Part of a small language model's weights: 32.6M parameters, 5689 steps.
MLP neurons of a small language model. Each row is named by its layer, matrix (up: input weights; down: output weights) and neuron, and shows model dimensions 160-255. Each number is 128 + 24 x the weight over its row's rms, rounded and kept within 0 to 255. Numbers have three digits each.
After each neuron's rows, "fires after" lists the tokens most often just before its 100 highest values on Wikipedia text that the model never trained on; "fires before" lists the tokens most often just after its 100 highest values on Wikipedia text that the model never trained on. A number after a token or word is its count.

L9.up486:144138147129183096119123094126134128140114139123118124115155136109135133114136154121131129094108085106133110169158164112064142115151144102100109102113103157106152143104138137144086145139141139140150153148128102145129114119129145129108101132132162092120122126111140115114115115130157143106
L9.down486:110117114104094076095129141136116102113088162147107160068080153138105123165135105116141146119154118118145127126149134125182106154173115130178166150105132118161069119146103094140097127133124134081142120126130132101118127122120129139113155114147103081135098122099171145143087138140138085130
fires after: "0" 19, "3" 14, "6" 12, "5" 12, "1" 11, "2" 9
fires before: "2" 17, "1" 17, "0" 11, "4" 9, "5" 9, "3" 7

L2.up393:091126114078149116137182104153069114126117100169120132148107108105101146158110134129119126108109128123152149120134120134112106113179127156122142078171082165103120147132144154099090110129130177149118131159162172150089133175137101122125140139123118116120152117147161142139148157119137094098
L2.down393:136136147076157082098113116124172135102164127144122137129150146122153146133139091151106086116147143099080137111128139125135108109058157104114158167128164147109155137140124141133154184164086109104119133127095072132174103077107118144134108138114095137109131106109095124127096098140119127156
fires after: " (" 43, "\n" 7, " In" 7, " Os" 5, " \"" 4, " " 4
fires before: " " 40, "\n" 7, "ative" 6, "e" 6

L8.up319:112157102114104112123193118108107132104101124122133073153133123132126125124144101073122132104151151116138150161136120151141111105169109166135130151136094121126095148155105100102137140142094154140113138167115175135086109140134076126090075144136130103152166164153142159133140163123130070134
L8.down319:108094127095115125110124121137130082113160110122157100109117143136126124158164165132110080147124137133139174151149100120114122115129144119102119169130130094128131108110126144099123127135147144136130143133122111113134130082153138147111173105145168126117157149144129093184112120143102117112
fires after: " " 34, "2" 28, " |" 16, "1" 9, "4" 5
fires before: "," 19, "2" 13, "1" 13, "0" 12, " " 9, "9" 6

L10.up534:141142103100169097107139144118103088099165136119111110112166132141151127114136128122126137132112096107125121152124082134132113103170118107077132137096177103171111113147115085091127177135105132136110143128128097109133076171169130153180102146149145145113136097158121130135129136106151122163
L10.down534:151116127132092131101122147179097111123165163128133118142124104121081143085159128085126124150120146124146169154132121135165145118123116153177147141134069146160131084176123153167113176140100114157078103135082130199112149170159131122062154142116125136134125098115159119111134136088140097107
fires after: "0" 47, "2" 33
fires before: "1" 26, "2" 17, "0" 16, "6" 8, " " 7, "3" 6

L9.up231:137095122128121138156099133115114127159097129145135141088107129129090102128124095128128130117156162109103107111077144109143134122137123123123091142120137124165106109137144100105104141136172114157123143156128069120087171155103168144133132106124153099142091163144122115119133142086135113101
L9.down231:109105115125142164138127142104111153124158160136151136118117103160101142118160148165132118132091108075142143141158118101129139153076109163144155102126132075113157114103106111107089130087121087116149111122124113087166128125135153124124119177106096160112119145107140090096125150134149096113
fires after: " " 38, " of" 10, " January" 9, " March" 6
fires before: "0" 39, "2" 16, " " 12, "1" 9

L10.up1011:125103128163095137130142093169156147144116127159184116087123132141139090125120122160056133116148132092141111169122125090124149100128132142130146077138129114089146122131127133051120142131147133113076165120116156120117135137073129115132130123150153124150145123114128135129082152113104135168
L10.down1011:117133171130146129105142148118121131072170119082108130181134138124143125122139167156160116187124076151100173118161144149127117155164146153160101157137164119119129088140153119152082167155114091145148106125114143145134167128136158142146143098108139116128143118119096163115132076125146109130
fires after: "." 29, "3" 12, "9" 11, "8" 10, "2" 8, "7" 8
fires before: " |" 27, "." 20, " (" 14, "0" 5

L5.up115:131114135118146139099154118136137173111128100146109154106137125127078142130121114134110157133158081099136128129090128128121108145099125126129074114165118133110132150126107125128141127144059116128119146043114139143112068163171079126159097104107132115149126134097128113126112130142115126166
L5.down115:141097110177115113108130118099114141089090125139123082103100132131167108144187152092141133095129159108107125176162152102097128162155134135114131092115143091141102150103116114152117118135122160141112093164129149090139146110131139144109127113129141181145139149151161108130135143134130119125
fires after: "0" 23, "5" 11, "6" 11, "8" 10, "7" 9, "3" 7
fires before: "0" 24, "2" 12, "6" 10, "9" 8, "8" 8, "7" 7

L10.up684:151205067145147145146120152106103135107101132118160143131162118071122128133113081143100149102104158154117129116102102169154130182147104165123137110158121137124131115083095126111164175146116156143108144164088184124147176129135135129116118179137149121136146154107131115151137143137112101120
L10.down684:098133142111130154142116131140142100148145133165098126138126121126094159143108098103101135092138132119129116155137134120111113111116126121118143145117103128124122159131125162129081103125131175101117105117159107120125103129100099122137129165125147127145127129176138113119104121134091135141
fires after: " " 68, " (" 6
fires before: "0" 71, "2" 8, "R" 6

L10.up1021:108120128144137133122112101101099156108147183138100165135147131168125141093160107111084090115121156116121150154133130162149136160119160118114129144089161128116074131095072118112140128109144169104101102103128122130107099136162133136153100111137133128147142073149165114093076131143102162104
L10.down1021:130182141114124093165076109181133099158145139173115100093099154116158130132137130118123142151142110111171130154162132104114145161131142165167155122148133146132141116146134168170134116136149107118084089150122165162123123138126137115080142146153104109122152159135149162125104111125154106144
fires after: " |" 23, "0" 15, "1" 14, "9" 10, ";" 8
fires before: "0" 30, "1" 27, "2" 19, "5" 5, "3" 4, "4" 4

L10.up1017:138123169144116158137155173138086170130134112105129134094120142138158129123068148118140128132162112143124103148149143103107093095170153150142114103138108149154136163154047145089135109101146095153154152124130156136122145087101122103108130163122040135134131128081102105116110122098135137117
L10.down1017:125099117110108144138076117114138111160147157116124133130154128128089057123114141097111113111171139135110130116141125200121147126150097092143143154141140157098135159148118157159156116090142169136134101124119157159136117145119139146149157112176119113126100133132141131117152085165090091100
fires after: " " 68, " =" 5, "0" 4
fires before: "\n" 66, " " 9

L2.up890:109109113083140125166154104114141109130209136092139126161098110102140077156101121139095107135187139114124172158133160120167135146103139157135175089143146076136119110100095122149135093162148131119112148143115092118125145114122151099124098091149144110127141131097089142120126080151126131151
L2.down890:168152145155100124083123128131080147139095124167098128126153126140117140104146170152120140131088142140125083113120106111098092134142135113127087149123104153113159135137133143131092143113112150118144080138147192154134113120153101180141150168120134139084129147116182132132091132131113160130
fires after: " the" 18, "," 17, "-" 15, " |" 8, "." 4
fires before: " States" 46, "stream" 18, " Kingdom" 10, " |" 9, "," 4

L3.up519:113089152147135108115155130160126128113152140140150134153145112105119171165108151175130127136141111144129110085172121127144070095159156123146134158141129111096099178129125154101120119167122118109114119175097136146146113118159142120140142192127097115143109130107125149175136174111149071102
L3.down519:113115110141125135121132138125115119094102107129107150072124164110161164096149140125068097145094128153103144156100154142111097129113118106128114113111143168170134120174133093130094183095156124094129122086151131088136114159099088112156129095119113156116125092127121106091161132102143139152
fires after: "\n" 48, "Career" 5, " career" 4
fires before: "\n" 48, " " 5, "Early" 4

L9.up173:091123149140120139090132110126123114140148113186155113118135117077127128164122165088125134097116064148113120119145150142111112102148148134137135120163136128099140146098125119121168125143180096144111154162124143080106117123162138127110140142151133092116138125145140105177151110136137146131
L9.down173:103120180136119080114160137122117078097128117150091119124104122159130133141095129155103123130113146119117127137149103141067071121162148156123103110167134140135118122133081159093140121149093111144115135161130156093126143157144099130119102133154127104129149146100145127098123124123095125153
fires after: " " 59, " |" 25, ":" 6, "1" 5
fires before: " |" 35, "3" 8, "1" 8, "2" 8, "0" 7, "4" 7

L8.up21:102138141098147132100145154116127115103154139113106117131135183128120112133119168122149139165108143137143108137135131078107142087098113132137082148104116123091130129155146147119144120126153154157127137082126115096123111143116131145155122095121142134136133107112173101087117101141114168137
L8.down21:112134118178124164123134123114105146165119163134187135104153137143099112078157148116144090107119076166115097163149144123119098143124140139120109160142118120124131149119105114146142096145119099129167171156085147119150115145121116146123166117118160115134113146095098134153126153176127140083
fires after: "0" 29, "5" 15, "7" 12, "4" 12, "3" 7
fires before: " |" 57, "%" 6, "," 6, ")" 6, ")," 5

L2.up263:136125157111142089099128133152130144108132137135156123115101145147123151118115140122164112108153117172127098099138140106118151143151118126082129136094142156119094128135136071117138122116147119162170108085088124114124156140144193130120112165095109145105116152094109145138119091104115126134
L2.down263:140139155147115135180153116106146111103088114169124122140134146142128165117138144135144102130080093162112101108094146116139100135103117122170144150140120120108142079146176111110136147170133089108131086162159165109157119104144084112132113103163120089115142102134147145128137131126149134132
fires after: " |" 81, "or" 4
fires before: " |" 79, "," 4, "N" 4, " In" 4

L5.up764:179115085138106126164159124120090110117125120113143121115114131148124111136157133116139135132136127128062112074120135108096119134125183110121122115095179140129122174125145104132165143135093105126149128114160118119117107096155145128166113086122151128138123133109127138098136140113150119134
L5.down764:128130150108139118174129183105139115127126119143165124100116151088148092138140085127126120114141088125136138110104078116152115153130135103115127149127124100121153076136145116120109127145096157088140117152114133135141103110160147122153117169155119142128120137129119139132161147126105120087
fires after: " |" 55, "-" 10, " L" 4, "On" 4
fires before: "2" 29, " |" 21, "1" 15, "4" 7, "5" 4

L8.up817:120139083174115106171098132131126087142129143098131158120133067085116149142157152147120112111116183165141130162152136115127132129141095132143122116092155155156144113151128104125120145127094135106108137129147102165140107125120134114113109155153115133114108174108125081134152122109122128124
L8.down817:102129129099125139134118142129095158121147118118158145157161117124148123114146128126166100142130170125150115110112124134133143139151137135155151176120126094107138110141129132142125078106124095116144154141146058111139091145133136148123180123172169129087119174145097138168130090122114087099
fires after: "2" 40, "1" 37, " " 17, "3" 6
fires before: "," 32, "0" 20, "9" 11, "2" 9, "1" 8, "4" 5

L5.up958:114119116151141122159197171104133138080147142125128125115134105161117132099135119133116122107149152081110124125126147142084133096134103126135135107146113099127117144128111129135160135135134161133121098148161096148111162118137110107139132117136187157123150154142149118091160136108136159126
L5.down958:158146137129115114132111104136134111136119092138143097078148126102098140112145127080176143117124119125133149114167116109098115150128135132114120171160103114102126116140141133117116076126122127109172165128114154119101145133151164122152160135108137124087124093129142096123141139119116127111
fires after: "." 76, ".\"" 7, " " 6, "\"." 4
fires before: "\n" 74, "-" 6

L8.up506:100137110120117149125155152146114122121172155124135158173127142140128141106140133073105154125165124182102135083178161104153128120151132135127100125125144093141077113139122147131102121126134120132136095124115101157104118155144148120111149138132089111149144176118113130108141126126099141123
L8.down506:154119154116100151161114113083145123118110111108060118131145168112153118105109182097167151122145115142139128154174107145110141126116135102131124130159120114141123168115137160154139109102116129125152144102118158161147154135127118153127125111108157104133136148157129121160077126134132129135
fires after: " " 81, "–" 7, "-" 5
fires before: "9" 30, "0" 20, "8" 8, "5" 6, "7" 4

L9.up589:105089131166130125104108144096121130092124078096154145138096081115139130160135114139142121128159149103125086116105120141142063134142147117122085140157124119139114121113126108137140129078131116100110107106148091106159122097118148130131106121103138134118109140109166110125103135160103140147
L9.down589:103094124168115123124129168128122181084138114146134132118114160112117191116139132103112119113102121105160143131138103115133108152116131145136121148109122115102132087079133086103133128155132157089136104122142100096144106170145167172138132150108094169115113130105132135102131154089106125152
fires after: " |" 82
fires before: " |" 46, "0" 8, "1" 6, "." 5, "|" 5

L5.up385:145121090138130107151122086088064148130109153163118168164109115113112113148136149115135089107133127093131147098132099083123120178151159144088110134143129115162122090116120126154096098105160166092118147137125159163104106145119114121084070150143101113091134108186137145103145132105089116109
L5.down385:137121150136143147124112124107085137124137097132144133152149160127142108148142149135150129166114108147162091077112093122092164156129143101150118137140145130125128143138145116114122125110149121109162101100129137145128095134119167115139163127137105140100141120176082118142107098142153118132
fires after: " " 85, " /" 5, "," 4
fires before: "0" 19, "," 15, "6" 10, "9" 9, "3" 7, "." 7

L10.up784:145145135126121128146143113120110121154128120125149104143149108141149146165158123159163125105102169136142134095161154129114114156130123078130146150119109139124156128164143127121136135132161127109133089181109159165163154109087181118210107166137081133093155135110119113122080119140122072088
L10.down784:090186110148141132102073157097109116143108130093147113142110151137185116129133090113145135113127117108106128078168142134090176124127143153100114148093133161141127126112158106127144098076147110061114174132145147115133125094093148108128169122083167120138110149134101167104126090149134128112
fires after: " " 38, " (" 12, " the" 8, "–" 4, "t" 4
fires before: "9" 54, "1" 9, "8" 6

L5.up793:117091135156146116148127194129073146127119087135168177158147138102150088094148132138140142135155123100132153147105129177151113152125179167149140106148099131159160136117113134134146102135121100144132123086146129119121119108122151100115145169162080139166117113108118136092125182134091102100
L5.down793:189109098101115153136128134125148108133125131152148141137128099135149077102134124164155121113101154152156130139128135093138156121115124139157111129129117141083085128148142132115132129178115156112158080077144112151113124126139144073153114173152103110095132131128099081090142126115146131132
fires after: "–" 22, "0" 19, "1" 15, "2" 8, " " 7
fires before: " " 44, "\n" 21, ";" 13, "0" 5, " |" 4, "1" 4

L9.up5:116086131103081117133120141108142088145153082127140161109144111122111118114096188123097136133099089089137136073150117143093132130121140122109125151083144175144151147082095141102147177134152154154113101150136104134132150089141126140137129102137183114095112165132085161106131141140145089133
L9.down5:149145150145118118090156104165157137120129140151123119103117201105110147141134108135138104123189159132146131140201121126125110103129139157133119101148149075102137113136140156156083126135126145118115109087105146120135106175146154105137100115118058142135160130118165153145137137093117141165
fires after: " |" 71, " In" 6, ";" 4
fires before: "1" 24, "0" 14, "2" 10, "3" 7, " " 6, "OR" 5

L5.up273:114136137096133114153164132133092126127155154125108095098155123139143110115191133173103119163132106116157104157127081128143134136162085154093094123152173119134134112131121122112062147134118099153118134140152128107120123153117152162147138119136141142110115148117110122096078191134121138148
L5.down273:120130142132122103107142171170144171096120146102173078140154110145123128160102137153129134103157129111114120080119137085092133102149139082148142173089164085146181150112145125097154136141136131120148160094102115133143158117133135118091171133120135099123134127100195100096148101118143137163
fires after: "0" 43, "2" 15, "1" 13, "5" 10, "8" 5
fires before: " |" 26, ")" 15, "3" 10, "5" 8, "2" 6

L10.up224:125155141111167150108106150098144136161141070158129084123087103109136164128101108150132138116096101106130108129128121129178148135146186097126069101130084120176119143133111133128097159139121148183083124166164119093123088118153170123167155084121139090141100136151147102109116146110130074116
L10.down224:124201139128164117161108106139116125101141134148118151136113130197095108120134114146133106105108121163129118119135136134106177099107149122100097145119129099095130161126110057102128120140083086189146126162127120110121116157142134122116139121125084126150124141168120146130144125113158117105
fires after: " " 40, " the" 19, "2" 12, " (" 8
fires before: "0" 55, "," 5, "1" 4, "2" 4

L10.up742:109130130117128179109160107130159113106113102124122097109141169093162165115155134101132145104129164109128103116130147148116140092076134120141153166138113105091118102132115140128139115141154109115126141106139126133142145103158156117100149144136175120160143136123134143134140169097105128135
L10.down742:118138147155177146136123092116160167089170140124169114149117129095119098126132133134107129112134158098118113117133117143075144148191141142096075142121103092164113143160121091187174137144139129158110129124138089169151156108149123134094152156158099127118117203140102122128132132142182135123
fires after: " " 73
fires before: "\n" 49, " " 17, "–" 5

L10.up301:116138147120142120121160172146108081174147120103133160126095118134133157093146151149144122094196135099148121142110104139137153147136138160116145092129090135111130121118136199138142103121128138128144139129159137170100146138137130120173126149117130131111122125107130100090092143135108097076
L10.down301:163107112157097142073074133137158145091104153149124142145135115114140115148138174107132169131108114134107139138158129106135129094164138127101131130130160108093116136127132146162114120156133119073124139152118082171086153129129160152106121120140148137119134094171121131147139137075121162140
fires after: " " 52, " of" 6, " (" 5
fires before: "9" 38, "1" 13, "0" 4, "8" 4

L8.up233:102133144157142123119137099112081090142160151158131129100133131130124111115152145115144143155144118121143119129129157120143131108112121134129105100146110113177152099158116152107128170117126128126132107176111164145125119141135135162153173129122094097152133171141145142146109141099106136125
L8.down233:120161115093126138110141116135155095157111111125151144132126113136143097156133123149128149138133116128134134149104123150125121104099103103147167165151127165124114145119128112126131150125078158132176126099104087110155108156108149116128105136088170145134156129120114097145149128128157156115
fires after: "2" 72, " " 4
fires before: "0" 26, "1" 25, "2" 21

L10.up693:089124152106168138118102119131141117084134151147070162176093134118150085144151068134152176116135137112091107133144110182146152126150116111143138124085160136104123142154109123138116095160145129101114073135130118110134130113103152094136140130133119122139138164138159122153135128174111152108
L10.down693:142160142131123142079169053141102138130132167127136140089133134130139114113123128141090134160111176105120118166122118149103131145147123168138092144152149113090125117135115141103114146127153172096139100124127154126172137091061116144121091101155160164148058121131131134113139153113136136155
fires after: "." 51
fires before: " |" 31, "%" 22, "7" 6, "1" 5

L3.up523:163137155141121096162121118140126122118098087113103171140103132140143119142121133105099140120127109183148139150140143108152151142122126134198133117125115114114094130101085058110182114148129077087169125116145146111115127107160128080103136167143138081168084151134136117130127106159121104118
L3.down523:157133122138117098104137178125127150129138119115151085129108109103146124122122134132110103129121167136141081086115151117108121119134125134092109101122141132134186158125120126148093106130130155101143124126124141099130115122144127165108090134150141122153145124152094144090137146124152158115
fires after: "\n" 33, " career" 13, "Career" 6, "s" 6, "Biography" 5
fires before: "\n" 57, " " 6, "Career" 4, "." 4, "Club" 4

L9.up789:126149112144157112094142103133182148148117166161146122178089160129167153141116114138106120118140132081159138136132132121064149153131121108132148112142145145089101138139149112157147101123162110098076153117152152140147136132110164126095138151072134132147162124106133129136137130156117147130
L9.down789:159126181106104164156113146203145094138111126120102137143130158139139159111101159128120150143128119152141145123129136131151120135099186098120148131115146092072113121134120151119137122159100128141143152106098145113137128140133162127135126151151139164121110094138114162139122129120165116117
fires after: "0" 32, " " 10, "9" 10, "3" 5, "8" 5
fires before: " |" 27, "." 15, "0" 7, ")" 6, "7" 4, "–" 4

L9.up388:124125110160116082108128111142131129105135124114092133131095154161127149176169100144134128131132123138116128157106141172112123100142131135112147100078107147154069105140128111120103151113139117118160176103092110137105129110112112111161108142102153152102106108111153117116081145168107121126
L9.down388:100150120090140124148127136151089093156131137119112136131161124104128152135136127167158114126128076145137126101131101105133137168100129120113131140134155132116153128120168134116143116130115161137116126117110148082138128151122140136075160115134089120121122136126153159187143133127121102171
fires after: " in" 38, " In" 10, "In" 8, " December" 4
fires before: "1" 41, "2" 26

L9.up325:143138112132156124128137087162143162098102107158066080140129120120128144138125068128133114139132103128135144127129135137096139128084145138157135096176115113111162157134114112112051129169073143172122168083141123112106155147137132155135108115150128110162108081144145124132117116138135118142
L9.down325:098107110133104107129109182138132061137141172168145143109145132118131103093159112124163137130142162132174092149174150140097146139179156149165174155080136084192088121116105089135133158125167149148105090117112167156113104106178134147160148123134149148118159126105139131103084125146127105141
fires after: "1" 21, "2" 15, "7" 11, "5" 11, "3" 10, "0" 9
fires before: "0" 22, "1" 16, "5" 12, "3" 10, "2" 8, "4" 7

L8.up957:124146143126136156115119118193146091122165130095104162146171098108078083092144092171109095107156194118114168115154158157136141130062100116119153123136132129095171126121105119110150119151101151112138155089134110133105142151109110096135114124097102100150093112147057132096104129108122187140
L8.down957:115123109121157116127137121132116175126119102146126126163156170154109173143134108174126138091147127115124101148085142119119153124126131156130153117125138136128125183109135102153104130138152093140106121168103137129183134130135142123112139113138119132122158147103097082140134089135130092114
fires after: "1" 32, "5" 11, "2" 10, "3" 10, "6" 10, "4" 7
fires before: " |" 23, "2" 12, "7" 8, "°" 7, "6" 6

L10.up974:104164136093144113103136120143153130149162152160147121101113150116150144112111109112143101094119184132137104134122135115142136128161171138167139122107137134176081107171085103121114152151164169134117092120094143171135098116130144148140117149157088138111164155085127119066147119131106163123
L10.down974:124117128087116104130136122118115106131125149169118162143150166114187114151150110117100141070175131092161110137174131149145115130131119141127145174147105094162115112151146152151089128149107124108142140120126117150115157129171101145128071126122146137146165158113108129140096137146149120138
fires after: "," 24, " (" 13, "0" 13, "8" 9, "1" 7
fires before: "8" 14, "7" 13, "1" 12, "0" 12, "3" 12, "2" 10

L10.up38:167147173120115119130098120114123127142088109128092123118181143151099126160174155179118174122130124127149137110113144101109115145100121130145160126101089107159149137123093166138099093128089140154175135149107126108086141118120158105195134106154147127105153156119137102126133170128105109133
L10.down38:123095141114108073143136166133169144142137114120123159139134138141088109099186177165160079135124128128117130133120131110107117087115085107118136113080160150089103113107156086116126144119120165153140110099152136116116114101144153135098108117129127111123114124095143122175134104093141134146
fires after: " " 35, " (" 17, "\"" 6, " a" 5, "\n" 4
fires before: "9" 44, "1" 13, "0" 9

L9.up727:148124137126127106124100121161145124148111152151129111145143107102169157156129111132112162121119121120151123140137145119103117101178143065120084093079155156146143135113132091129147094154136127146119109159144143162117073139113112148079158153107105135107090118117123114132118086108110095132
L9.down727:148099148114096106130130100143114105133098142133121126128144149133097100124144133151140112129145147118146103137115132127158164128134113163158178114080169125069082137118077122158170190114100140171138137166174133138139082170146157133117115154118110082162134137127172089141122125105116152092
fires after: "0" 57, "9" 41
fires before: "1" 19, "0" 16, "8" 11, "6" 9, "2" 9, "3" 9

L8.up11:109087133110123103125116093129102115132132113114134130150138127114154118180135140085104125107125169133099152129091131128171117116098138091125115140116130093125129157210112132105139134170106122177112126141099138123103116183178155108129181169134117128140157113124124149119130158095164083091
L8.down11:125169114094134126133180141144144106129156107180101135104137152111111138155085129153147107125140134135131114135125096083129130119173119121114133114108128169117116134124160109145089134144157161083163122112133117128148101151122121143136079121144113092130120133103101125140096111118110148121
fires after: " " 72, "1" 6
fires before: "9" 52, "8" 7, "0" 5

L9.up722:095140126153091127120128108139094122091154157135121157085106115125113120125161123112089146162110144159139163146157132117120136125144080150110112102108135141116128136118110126087142142161133131140138096138143103129119135116163124107153143112134106112118123138144129122106141106137107116128
L9.down722:107106187109092121139142126109142111115125089129155114171115132151164128108137124138162196121127107094124100126144106135110124116111155090132118098133060118147101087135153119095090094143113122183145141120137130142141122122113114127135100118134158124141136120137162160174177155110132137151
fires after: " " 61, " Mad" 9, " Tom" 4
fires before: "0" 25, "9" 11, "na" 9, "8" 6, "4" 4

L9.up895:127139129145135119134126140186122165123143095127150125107119118145155178156158129151077096122144119137090127130112107100107130136119131136129151123148154094133168116106153126083105147126099110122174156053141105145104133096101109109190115151159124122153113067119107101131129138172093125122
L9.down895:127090147105150141187133146129135155118144130111084111114121143146150127119109121158121100173077127147133141145146146138157099129122129134141113160170129122126151086080124123087121129132107114120118114069146101127121097128100139121133109108190144135100145138132111155126133127103138116133
fires after: "2" 26, "1" 14, "9" 12, "0" 9, "8" 6, " (" 4
fires before: ")" 20, " |" 20, ":" 7, "," 7, "–" 5, "s" 4

L5.up589:113151153116105129102172128136123138145190106163125141097120147098137161140111146111076162077170153106153072112150112152141127132132143135107129163101085100144083138144116116146164151135105121088120150084155104149113131100159135147143093108145081123134164149162127078152119114146122133104
L5.down589:111122136111119109095070069101145104070059143111105081150101094147129122114097153121141153126121165118122135143132117109135136130143108109088085093153178143131120104093122175097126135131136151127127113152150126105118153144108098111139138138128113116125145121146106103123124137124129134135
fires after: " " 49, " |" 29, "." 9
fires before: " |" 41, "|" 17, "\n" 7, "0" 6, "." 4

L5.up635:116102140116119166119103135155135108124130112134119165162145140113164072145115078169151092151147084146091084106132100130138137114132123172111145085125162126109193187159153117120166129146200138128124134082133100141156098107169089085161123129124126142127145075138140179102103128111146138190
L5.down635:145153131147152094097126170099114155117124085121168140100150097112161118153162145163171133129141147138137148133144155131152102117115171119116102110132147116141068118132143134145138113103130112169139131149105157090136124137108147138096138121190107160153098139109157102101153109128162169098
fires after: "0" 24, "5" 14, "2" 13, "9" 10, "1" 10, "7" 8
fires before: " |" 31, "-" 11, " " 11, "–" 5, ")" 5, "°" 5

L8.up976:104147119097176116149162084122131114133186140123141163135169093110134163082144089141192168151139155132119142148127117161113122114143090101111109148124089150123124109123122148152128177148134118137114134129147083141147142105127118094124124130121114157133153144149160129109110160139105125095
L8.down976:126107142140117120147135135139105103119104075150149153129118130107145148140130172118135127145148115130151149150140140138129169141116137137131118113093160143164115135138117103078102145117110181115193111151088165081083102148111137123133161115155120111124097092154129097173152106102079116154
fires after: "2" 52, "," 5, " Tech" 4, " De" 4, " And" 4
fires before: "1" 23, "0" 21, "2" 11, "ologie" 4, " Pradesh" 4

L8.up118:119091133122097124172101126127123135159131083128114107119141146156118142128141158126116140172117136141147106142132140136129106107157143116168116146098143143154160123163143165140121126091122123168135131113104100108111154133183149127124140151104108130143164150129115147160138138112143118082
L8.down118:119116129136105121136099134152121088127139124107132118136137190158112149134167166097167093139162093140088150130144152120113104116120137121133073092116156153096120121160106147144091098085156114079126134085143129137148103154102138089137149098131157128109123124097155116097127107142153128119
fires after: " " 69, " (" 8, " Hel" 4, " No" 4
fires before: "9" 64, "0" 9, "8" 6

L3.up29:104139126149112082114125112162126134139147138144111153171128173111158139139115106100101124112110123135076130110164128134131123132130116164149121091179092137147095127121091190137124144159142150127120139133144108148112143165127113132132109134149126131094158137161132124125082123156159143098
L3.down29:105097131140100119134147120138123125136162130084117075127103144142155126103153105121137174155133161149147110127131102110104132137107135106118156164146080149131116140138119135133192143109170118132141139118142158115084106131112159130112167092123111103154141191114146089122103120096116100122
fires after: " " 76, "1" 18
fires before: "0" 28, "9" 27, "5" 9, "6" 6, "8" 6, "1" 5

L10.up142:181162134116151127127120131144121106155120069144168097157095136154153097152139072132098156143171102137166146147106157162121142131140112156186121163075120136159129108148148109108105166100131147166127107157143153183083139172157094134090108118133118134145124102112144136117116145117125115102
L10.down142:120128127140081103119125076110117112171140158161151124101136099074144154135146141118158103095139152155138148111118143143096138087150134133116153086152134093168122119105053098157138128146187124138095138111154162126126123106143140110153135114110135099089120157147127131136092096123118117104
fires after: "1" 55, "9" 9, "8" 8, "2" 7, " the" 4, "0" 4
fires before: "5" 14, "8" 12, "1" 12, "4" 11, "7" 9, "3" 7

L9.up302:151119156095098100130085116188058118096109143160109113135166135144130129119131100154123137132174088134126116142110073147133125134149132129136139128168086115127143153143132155128147176121126132117166107086113140077087115090117105131130091116098093146164157167112127105136110127121102152152
L9.down302:121100137140148143116136080137152128119153154093115147139101143113103134126139166155104127149139152161066125121122121143100162103105117122104126119094134153108114148146132116137123131132131156172106181127178130177150094158133139142084134139127130159102182137152111158117128122133130139115
fires after: " in" 33, "," 13, " In" 12, " by" 7, "2" 7
fires before: "2" 36, "1" 22, " " 7, "9" 4